{"n_layer": 14, "d_model": 160, "n_head": 2, "n_kv_head": 1, "head_dim": 64, "d_mlp": 448, "vocab_size": 8192, "activation": "swiglu", "norm": "rmsnorm", "norm_place": "pre", "norm_eps": 1e-05, "positions": "rope", "rope_base": 15000.0, "rope_fraction": 1.0, "qk_norm": false, "attn_scale": 0.125, "bias": "none", "tie_embeddings": false, "parallel_block": false, "init": "trunc", "init_std_qkv": 0.033, "init_std_o": 0.0, "init_std_up": 0.033, "init_std_down": 0.0, "optimizer": "adam_variant", "lr": 0.00136, "beta1": 0.9, "beta2": 0.95, "weight_decay": 0.046, "lr_head": 0.00479, "grad_clip": 2.0, "warmup_steps": 488, "schedule": "wsd", "decay_fraction": 1.0, "decay_shape": "sqrt", "final_lr_fraction": 0.0, "batch_tokens": 16384, "seq_len": 512, "doc_mask": true, "train_tokens": 165400000, "steps": 10096, "dataset": "wikipedia_en"}
MLP neurons of a small language model. Each row is named by its layer, matrix (gate and up: input weights) and neuron, and shows model dimensions 64-159. Each number is 500 + 25 x the weight over its row's rms, rounded and kept within 0 to 999. Numbers have three digits each. A neuron's up and down rows have the sign that makes its largest values positive.
After each neuron's rows, "fires in" lists the words (lower case) most often at its 100 highest values on Wikipedia text that the model never trained on. A number after a token or word is its count.

L5.gate185:521504519496520525476541478516480483485463467462472546508498523509527500521528462516499489475489518519481461547494500465522487483474486499477557485468538490500447514522509469499514488519519568516501497464509467528485482491483530475443513479509483525499463480472520494446505484505507547503
L5.up185:520513454441504473481525501464477489495509490551492458509508526526490493476514532524524494523497486479544467483472489493546491499487471532495491463559493523491490482492456494485524519514471514496468464515535441549498509518479490511492462468505516498487500488470501483502521486534525486538
fires in: "and" 51, "democratic" 7, "republican" 7

L4.gate13:547482470469499502522530535493521481497488518516510496462526541511528483515490479476533501481488523510517507482524530533472513481475483515526486462475523509511507535509519482491492488515543475521481556558542530467545526492503514556543536501481466497510496515474509512482502466512502519522
L4.up13:466542478528490477507504498481526568474533497496537525491444533492465518483516448510468512510505500475496511441456495522532506477473495483501516540457457527520480470500506504475512512504513515529551503513505524463454482517479502498514495481509501519514521497486483495524477510494486470507
fires in: "years" 34, "year" 8, "united" 7, "party" 6, "representatives" 5

L9.gate299:489479486497527485511519519487469444462496468519539530521484481521500469510482474530523537481521487542519519481544451483482529497473520487493514526527515498504470518479482525507496517505457486464549500528496511510535445515484485449488526514487523476469550489492565500516484496505480471487
L9.up299:472486530535521490481492502496487435497507475475534507505483522523525499489463493523472511527474524537500501479520496509511528498519506440511519488497481524490450535531473542469490531504483486480551514517477526510516459484490465479542496499449508486501523513466510478495526450520504479497
fires in: "in" 42, "it" 17, "result" 7, "mathbf" 4, "they" 4

L8.gate338:542523489462530507485480501502493474523488489470539493555484514509481515474487451532514511488501509529471534515492480502515501508480461509553458519469522500454470506466501466466534501496547555522542530473499554476500495511501426516508516525484497506487480502479497502483495487491496464494
L8.up338:485508499531487482544470503476463486511456500500500485537474515470508489464522483521520505540516443487474455516496493465458516507539491481479508512520513450525494524533457523505478463490487459521537486506541541487489477471492481463521465520509491554489503504477517491514508550481479521517
fires in: "s" 99

L4.gate387:525510452488423522530514523522529486480510503517463542511489511464518481520507518471504454485496478464437507516483516490506468490516491488481503444494477488497511470499567495510487459481475529540470497533510478501481501529526500523456497424528517506473530472448509482472549465512505469508
L4.up387:501498468490536524488490514510482499492467526501506511516509456477525528497442480533467528479470508472522495561517470490494514527460485474508550491480445534515491521569476478537508508465506535539550490478509530485506486531445541551473527520496488468503468515518457491522485500498496505469
fires in: "2020" 16, "2022" 11, "2023" 10, "2025" 9, "2021" 8, "1994" 7

L4.gate379:477481490542495514518518531501520483490501506501510496530509508488507490479499517505482541483514568524541522458493519516520491525516489439463522451503458504525498492513499497480470525481507532530525493475517483525486508456539505550485475481526491508526497518493439484502494479518555490566
L4.up379:513506497539501489488489507489520533489505461527538509550525498530493475437538504509472542517519547506470507466479498525520510503509492513511477477477501523550469493465505478505483476500504513465522515464489542505479502455525491560484469482521504463530477494512500518450486507471539505508
fires in: "he" 50, "career" 6, "mother" 5, "genus" 4, "athlete" 4

L5.gate150:543492514489477502509478489471500509460465534523549505533464518502485515486496501500512466532478512481538481513448461488478487536459501456484500483535489447494536510519530513503493488500499531503501483505483452524454492503497503489469489499481490496473510516472512509526499513507528462519
L5.up150:514468536483536497530499478531512467466439524541521473496501531491470519485492530491530460489462478490504490531507496482459501536495529528499530489572506453509547556492509513492470505482520514500482503507523487510497506508488486448490520517505513510459512512471520457474488537499528455462
fires in: "0" 60

L5.gate415:478512510529519518513517517466496505499523498469515518544444559550508474446481470495489531499495469524525464515485519495485550504479529542494545481547488470481446508462512510501483562532512497520535521480498529532559500481525517501513528518483531476469469516471465535480483501479522505515
L5.up415:465494482497541512484445496519498516524515500507467486499502490500477511478517485509527506520532476527505513490489486479497542460484478454457488534451454491486504532499492534530456490503507466479506491487517510530501486498465523518492456548493477537518559540526485497524532499454505499524
fires in: "more" 28, "still" 11, "following" 6, "us" 6, "therefore" 5, "rather" 5

L5.gate256:498530497471492510478520556458504515491505513501484536507497457539493506494489465532484506485506479489497517524516487477477522518462501505535476534469571489553451473471495508499512498490492482533536555527468519534500536497545490503511474497553535495467491503496528509519462499491510510530
L5.up256:460513541472480521502539564466505506497493486491475501466508492511520502485513536541477500488511539519521517558526503509503516465470485477503489480453536489545474496471510496480469534516499492542477536488479527513468544510483453516525458505532543509502489522493506453478514503495475541534
fires in: "first" 40, "fourth" 9, "third" 8, "second" 8

L6.gate224:481517550463456513514439470491505510537496480492509489536496500540487481474491470544508509515511462498471532517490491493496511495509510564499533533512545507533498518455507488551487506516486507488477542483531459469571478486485507458477539475525484488478514496453503525523499508473504518506
L6.up224:453490485496488550542447465532524495535477515478534517509468498537476514502487500515481496490480492483485490490493531529501531509528490486468551500466524519519495508488504467528465516503498498508481530454517458522527470522485515453511453487494496509499537526460481510519504512449489511524
fires in: "a" 47, "8" 5

L7.gate301:523481476517482529498509507498492507516493477492492505500499522466535478467479460536567530477510474519503480487505537531539486532499475469505481516509487467506534489530494471565464499455469498470532498531501514495493509466523491511529535493515480519537485471537500491509522483526516474539
L7.up301:520476486479513548450502504482476509442528463550475546469497520491486483500500511535537503511440491575543472534476491471499484498508487559507471443494487466490468483441523503511499491500500518514558489528549502502513518522522457492494538495503483478514493498523526528512505503497523478473
fires in: "have" 45, "has" 44, "including" 5

L7.gate159:516492490514509468505514473482503500509495493541539527521522545486482468436519496533522500505530467534472505495492502512476469488516483530499531491518501505442525466468498502522518517481454477513526531492528538487469525483471515497472498522487486489515515509559516475471523527522539507509
L7.up159:576483469468471521534503481506508510469473515465509511499515506504494540455471479499492511510495512528494532486534497457445507513516527490533477530493463494478505487542534528486493467534544501507495538504525523518479492510539532518524472460497472503545513502475477526485477545487473479461
fires in: "is" 68, "are" 18, "have" 6

L8.gate61:557516500518460529469486495496498478549523471501513502518475526512494484478479474511518504497498512493460501501498478489522513507519485509468491485528516508514508521526482483469508473477514492438450478512485463451503519537517506498465514489534537533489483478513501483538490520540547508505
L8.up61:491508528443481477511518496469490522500532501498459545503460556540513505522534507478490489506529513525512499497490474447525507531540524509465507491538432524515447512458491504477492471495470558510510518511486521452534503471497485526496510465491516495527509518533496490478506514541539565509
fires in: "and" 66, "his" 17

L6.gate37:507523467508479509506468503493472535476515482470503481478469567480459541463527525529510465500493478470483505524476487480504502502463537534439457500511464484479502482504518495506503491499523540488516492539512507510468454489515495476501525474487439485474539541493476499492461515486470482484
L6.up37:524515500533485466492483486514451502486506543484506514543471508497519469499497496505545520498437519496483444480489511486478451485467491538496506474516510506467455464523496472481507525552501518521557490491473507496516456541479526473481504477540502457479456490440479536473485480553497461505
fires in: "3" 34, "2" 28, "3rd" 4

L4.gate76:466504507517515505496546497475496504504494501498492514559529520462451507480548480513506496490526514492455498480470484524544510469519502512477514464444468512477471491506513471492465514455443471508492523479506539504483516445493462507512488491495542514502467530520512508509544499499510521499
L4.up76:517509461495497485503525487442475510501519516517528535524489522506477483470519478490503515486501471534483518486454494525503513507494505542493500523492518493500479464484500479476511560521475478465550510440461511500494507522500478495524531537491501495494495484492570527504494529499511479471
fires in: "is" 93

L5.gate374:562525509501525500474480489522443499526479490500497502509464462496481454513484533501504490552479511521528537498457468497497467524474510506498502495525489478508507509520502496484476523470513482470513472518488508518467479505494467468501508499518518537441504479515501500464486528514516510548
L5.up374:490491519505551468486455523501475503509479487498474531528505454497487473504499525510517464486505511512456534538463486490536471528474538498484542500479523497498518476468502498532486509487487500516471493498486462480491527453500499484500458528512526507470454504490510525586538469520511494476
fires in: "de" 43, "le" 8, "des" 4, "leadville" 4

L8.gate397:500466528519510469504509515545506474536516559473475482481484513472555507475496500501531506492526524517525521499472539497466536493519473462545505463484453445487490519451501501475487488512541503495515549529526550475514506512535506496537482528497520486491499528477482491500474503486491458511
L8.up397:530492518485497502488504513535527447490543536487448498497501497507493500482502537508522535520491542539490503490493548514499535506526518459524532499491440488514464505452478509488533467534488502497502542556500539475531486502521483507489488529526513508495489524517513475499510476474507490504
fires in: "s" 51, "its" 4, "one" 4

L3.gate133:532446503509518466477524501527483448494477500499458473482484501510519508523486486480507529495483512495479468503537520548535499477521475505507529461470529534530505512514486523464510470514496460529493491535526531471540493535489520497494531494544472506510537539503489459537536495515504517507
L3.up133:517505538511463509541495503516476518519497534521470489457491557522474500477501489461473538507486474519466499518483501496445539478495485519519479493525489479497481464530452488468565459529501468515523487559516505467546480521517521540484494479441444521476477519518444490496493500519488532478
fires in: "who" 62, "she" 18, "but" 10

L6.gate345:503480490511461507501472484499535530485529488527539517547512517496480468501524492500483520487503548550498473504498486479497497515500496486470519453494476556519503545504474542518488526530478489526489508483496514484516536486506518463474494510498549467534514530506493452495472461530475539553
L6.up345:516457451521515504501495502487519523494541494559503492451485566479549466513523499539517480499481508545531497467514478473488522469544519532507472497542535493540487507469483517508511498490490527507491478484524490457490479512500446495506524526507540500540485546507512476524458471544482509518
fires in: "he" 67, "she" 4

L7.gate353:513536440500498544510496505495483500542475488506499499493496510511511467504498494505489544532545500488455475509515479489523504491480490498521506480488529526501490484494524482468492499487525507507465482507521492528509507470500507483499484508499491540468480536509513469492465476436515500566
L7.up353:523491446491468475539507509529493539533482510429490498471506545544510507507471512504510481486470531498492510492525523489478508538534529464520515491533548499539504536498500535469469504526477470480478489517518522495524498512550536455529496510498517513512524476489485480458472476533479477536
fires in: "a" 25, "player" 14, "who" 13, "club" 8, "party" 4

L5.gate266:512514485449515505493539529476469499474485522470494484528490518492485520509499459475533559496538458524509536499493456513475546519523505478487451533519491465485493483502492498485521560482531498472548500483475503531510474546514496497476475490487474517510472490514487463463468539494502467519
L5.up266:497493503463500523524521510480504491476479499457500459511501482476498478508481498473494524498556464511503475518493469567501500487520456485506497512484485489473489533506519516489491585432505494508501480500495527522510474562502468480465504523460486523520474444512490454457477523525496484509
fires in: "of" 35, "secondary" 8, "military" 6, "season" 5

L5.gate371:502461488497505531459507427461474505503488476508515533504446452484520486540517481553509524482491480456505495464483496441517481507477512472499484510522482461478491476518481502522468466488488483505526497539497498488496437528425504479507507485553535500489497465524500514483491497542472483474
L5.up371:488485512513518521503509468476502505485457468507481569511505498505491505499498502514514521510466572530515483494534549490538533505527490480488491484464472509506469492528483505486512485472470512526542517485498481502465450477466501485531548507559433505500510505491505433486479545453458498486
fires in: "8" 16, "9" 15, "7" 12, "4" 11, "6" 6, "18" 5

L7.gate312:549506495481466510515527460476477502488502509505545493517488492481508521541488495445577539474504507544457501510513472483485446490534508488526507515515499487499489528443533538511527495531492476490516522517506511449547514477531517495490553479498466544514476512488485483498511482493497526502
L7.up312:503511477511490540534524495482511484468483468460538517532499482471490523528469471429556543455491520514508461509509511502494456470529490501531513500481483490474526518513528534527490519511522454539473492488529498450503526494531510518477504490467515532481476498506515496493511517499475539495
fires in: "of" 60, "expressed" 4, "on" 4

L9.gate65:458533534477517495445461500498485478510528533498472455499514469527510510491482480472551535523503496511526495471509512485471528471468562485479512493529508536544471511461495541481495522475525476500512485516505450507519494500523537486503501511537475518499475499475492510526495484426547511475
L9.up65:548479495449500484483482464492515509491513495524499526510542499426484477537489509496530479486475472500526535502500525464492490507471506459518480504460476510458519533526514509554540537528493490537507499466537522477483534488491524524508489494552514507538496496519498544501527492540475530500
fires in: "album" 16, "released" 16, "cd" 8, "published" 6, "version" 4, "produced" 4

L3.gate120:452483476495490477513476512540513484498527462502490521499481516466481505534465517516447510460474507511473430496501552495499507499489449501481551479492475518534486551536493509491497545500507498485480495507528514494539528512505482478510476484487533493509477513482504495511492514513531521528
L3.up120:477496503450482496522444504536471467501523487505508490541495538512480482477486492514476546483498483548492499504510505543458461502495453516506513506523494528476481478500484485528516497553523473493498491523495492484542519519559527479495504467516521455516486536481479559475496522521520539491
fires in: "she" 46, "they" 23, "these" 6, "everybody" 6, "more" 4, "this" 4

L4.gate81:500491505497495493463505514477441464514499517517482482537455494505497489475493512477487543516507443541453509490517491503501502535523497492539484542521537459457464492460504449475472468525468506498523499496497450469502506498507505428473549458482518479454515492513495480503499530491502519490
L4.up81:538451493542499489448535517514466435531493517488516475525496474496485504481465539468502510492503457529432489491508516496529497492517492459530500526501524504477491509498516470481467478496443540527475466505508501473478489509490495467471533463487506497476524512514487476487533513500503525504
fires in: "and" 74, "or" 23

L7.gate214:465498471507504500471538502463478463544501525459518479505485558470497513509532476486543526436493505516487532512493487479524540537488513496527504462491476532478478513479505468492464503504561486491505517458516497496450498523526459493479521493528551521497529547499512478507471470501487513512
L7.up214:501514483513521458505525468475487498514500480442511492491541515517523501443482473553538470479505549510491471474491496448439528528491483489550501516509521512501461496457489516504506508535515507512494516433462461480482495494494508477538492484510520464498484545481514502520468521497541458490
fires in: "were" 38, "had" 16, "being" 13, "been" 10

L7.gate157:520561593506504530493470497468491441470497494458500534507475525505526523514463529483513487492466532526513523505519513504516538511511513490521494525541563480501490527502479513515540523534501487444451513476480502507510512522496460464476493505508507513515479532472499509462460501462480489436
L7.up157:505482530542491525474473514511524466501481525508481510494470490524549538514502465476513447480439506501515483491502517468482501498478474486504527491498497497539475523515479501550525515514510510484487520519510524512471501517520467513484559500484465481514459500534527515457503537472487519462
fires in: "0" 93

L5.gate400:518533518500465524518502490479435500477552536540483540509504495500497515504480503462471523481526498515514513465503479484529504455501500508517477506484491442468447506440478493528499486529512517486532530464520500475535543510504449499499510472519475521528516460482494478506456506458490493504
L5.up400:473488510513494485511507494464442484495551505548510518501494507490469502486502563445463506480489510549508511486521508548503496457490515493480478481486465433507499495498493522492525490509525531485513482468510508513490523522505449503508460524475472528544532464498498461478486479468536536489
fires in: "by" 67, "in" 4

L7.gate217:467516503498497501456482465504463525502497516506494506525498526510492503506533478522488569514494510506500469459488493496545500484532535504483531543515508461522431468471485523495496505443501489443529478511499461466502531494495476466505483497450487470454489525504501454510479536460475518499
L7.up217:483494518503484547494482486470489476495479541485488476464495538498468489474495508473513582521536519515539474492521480515519495485491550501523555516533522503544466505467491495508491501492553495468502519487575512495470504481463496495499516491533496482475500480494505483484450503472486507525
fires in: "they" 25, "he" 20, "it" 18, "this" 4

L4.gate69:523501457476507483533529513541506522524480501460528475531562485527507475489532518509542547487533453462497471511449483521504467500486497536509529498489462499460528483488521440511499518508459518535481462513540538479491488507455498495464484501492493523503500530498543479501496461517504467501
L4.up69:495515508523490463526505530490498503504485477499529536512504531469514526474480526482491535502490472517492483510485450564446524509453498463496474541493480465538462455530504499520478504497488508485546515523491520496470488460515525483464496511532489523485515515492512449511480502484488445506
fires in: "can" 42, "unit" 6, "group" 5, "community" 5, "system" 5, "median" 4

L3.gate192:551515510485496533507522488518508508522478495517540492507462431506499495511483489503486516450504525490505459491523530482511508473524502499494495486524492541474458474547497519497517502463500506522554480551512522452497473524497497563516544510434528484471484522484481523478518486486497517500
L3.up192:496519508530463500455506510513508531506502466556524520484497496532504499484480516523500520511515500559476494495541469494499493482527545475525472510465470475548501559495507569505521469522540538537491504517511513536551496473488504529534488524509462477503488508532521521493502509480490497450
fires in: "time" 29, "day" 13, "year" 9, "upon" 5, "however" 5

L7.gate310:506503497463536519468518505506515457472487455510504500509521503490478536512483483506520541487529503513491491473505432514537480489522512549512530465505500487523521499496483490523505515459523479509548465540525535562522460475517498465430535513480476481462483491514511489473552513511476506480
L7.up310:478501492529513494527544491472511511478499487521525522548493519461543503531483529470472517540521524512448498496477475507516478458490466517563517463510505582509480510521539503498528489466525480541503497491538507500484494501494533469470524502510484507502505469529478496505513476505477526498
fires in: "of" 88

L5.gate48:516462495473516518452576484488483483517470493485463512479509501469475557510493508487478526532521516560471484472496499504487536503499529479486550475487472487509474510501524501508518556498507466476494457500486549493450477492510485470480477514488515505533489504514504516478463528470509531554
L5.up48:488538503526502536480519461455490510478443468507513507538486505482491505501570467481502538518544513517495471496459429471525507525510475490529490475514495483495495481456502526499481535474493462473483439525490510489459523515536459488510500476490506538476522496545464506497460519465512503520
fires in: "of" 45, "contains" 8, "become" 6, "create" 5

L3.gate170:507518501507531490457524495470505481511545493469522510530474490541502514470456504481484501481459550512490499495510487540527504451474504491508500493498497529492499496542497517498492498536516538544481439450523502508533483513514542512473482533516474519497503446486511504534486504493477470455
L3.up170:510497483489532503448465459500490469490524463523481487499439487526500478466510517482466491499505482461483487476552495510520468440494511485513504521497528512516500497513478463531491478516487553520532533501530452530534472515515523459447528531497524495456508448484537522508495510501506508454
fires in: "with" 99

L3.gate387:485462479476550484492480495511504500490480500520484491533490467461475517493486448516514541489494513451507562523492475544539487534525499499515492538541486523511492511512472508529498478453434514518518492492473481530438517470530473535508483479492491504493528468510521487536534529505489493476
L3.up387:506442526478530466504506475549512507478479519486481506462448454530491489466518471478505528470469547485512521474551463503445511486545519519502485521540495486525534498507461478504494441461487520485452469504490492506507485509489482513535482484498504503515528460494542519468494520500479505465
fires in: "2008" 25, "2009" 10, "1908" 8, "2006" 6, "88" 5

L6.gate406:507492450446537504494473495486445474517495490512514526529512512508501509529462507485488510543525495475481516534463542474548546556509509527492540469491476509513480465508525535495503508521495470475507459498484523520469540521566448511519499429486535500523501470473520528490507525522501522506
L6.up406:485484533478479526494515512516480430500520481485486481467502497490487504494477556479504455493521498550523526506489490541506541511470533535471552503467479477514539499487536551502480511467477497532459486522513520530487465516502469505500489494478497503487497507454495523500499487494498511551
fires in: "and" 51, "nrhp" 4

L7.gate400:549529509522488455507525460458519505489476476540474551492493505497529501546501438499499544497486473520513485414511519535478533531470473443509459499501494508491457485509506527492543484489513500480512522506520507512509483553464511491499466502520487494481479513471496529536484476513499512506
L7.up400:522498541521507527480495474522497513496499475500535467474487480459479523537482475473523551466487508516511492450515487486500491493499480474529513501512486523507454535484527493505516498476503491542484507504507518458513509511516478489562539462519518504486493499453501498467513474528463522512
fires in: "years" 14, "year" 14, "18" 9, "place" 6, "24" 4, "households" 4

L5.gate57:500550541526466536511512448456475489502482491480515495462532474529486499496477501509481527544504516536496485493517500464507473488542517515533516490505501493526503496451511477546444505528529519477490510484529511490488532495498461492497507495480504520482521477500476478434478515470510473471
L5.up57:527515528489472528479534532469478503445480481482517495501477532467456531475517459542489510504457480529503489483490495479482518472497493522519485492481520498501489516524504503530523527504494510470511487538467531503462463504462504487500493544494492495464516596481469497504532474495505481518
fires in: "such" 28, "this" 27, "he" 25

L7.gate378:492499481469484530538490494514491476525495506472506487513511529527509508451514498499503554546503511490551511491475504499461506528469510439517457537512452489449501532486488570521528496512527480498491475487481495488484504492514466512569485476485466520506537486485510489491500477497539504500
L7.up378:472453541505505497535493507475481480493494475485498515484460507514497533513497518527506477534498519496493487472476540511518521513483478447473477463464491483500508487480476519474479461502541478488468501446511452497543490509483489490495477433509492496450545537502518507470564482503508490548
fires in: "in" 78, "by" 9, "during" 7, "at" 4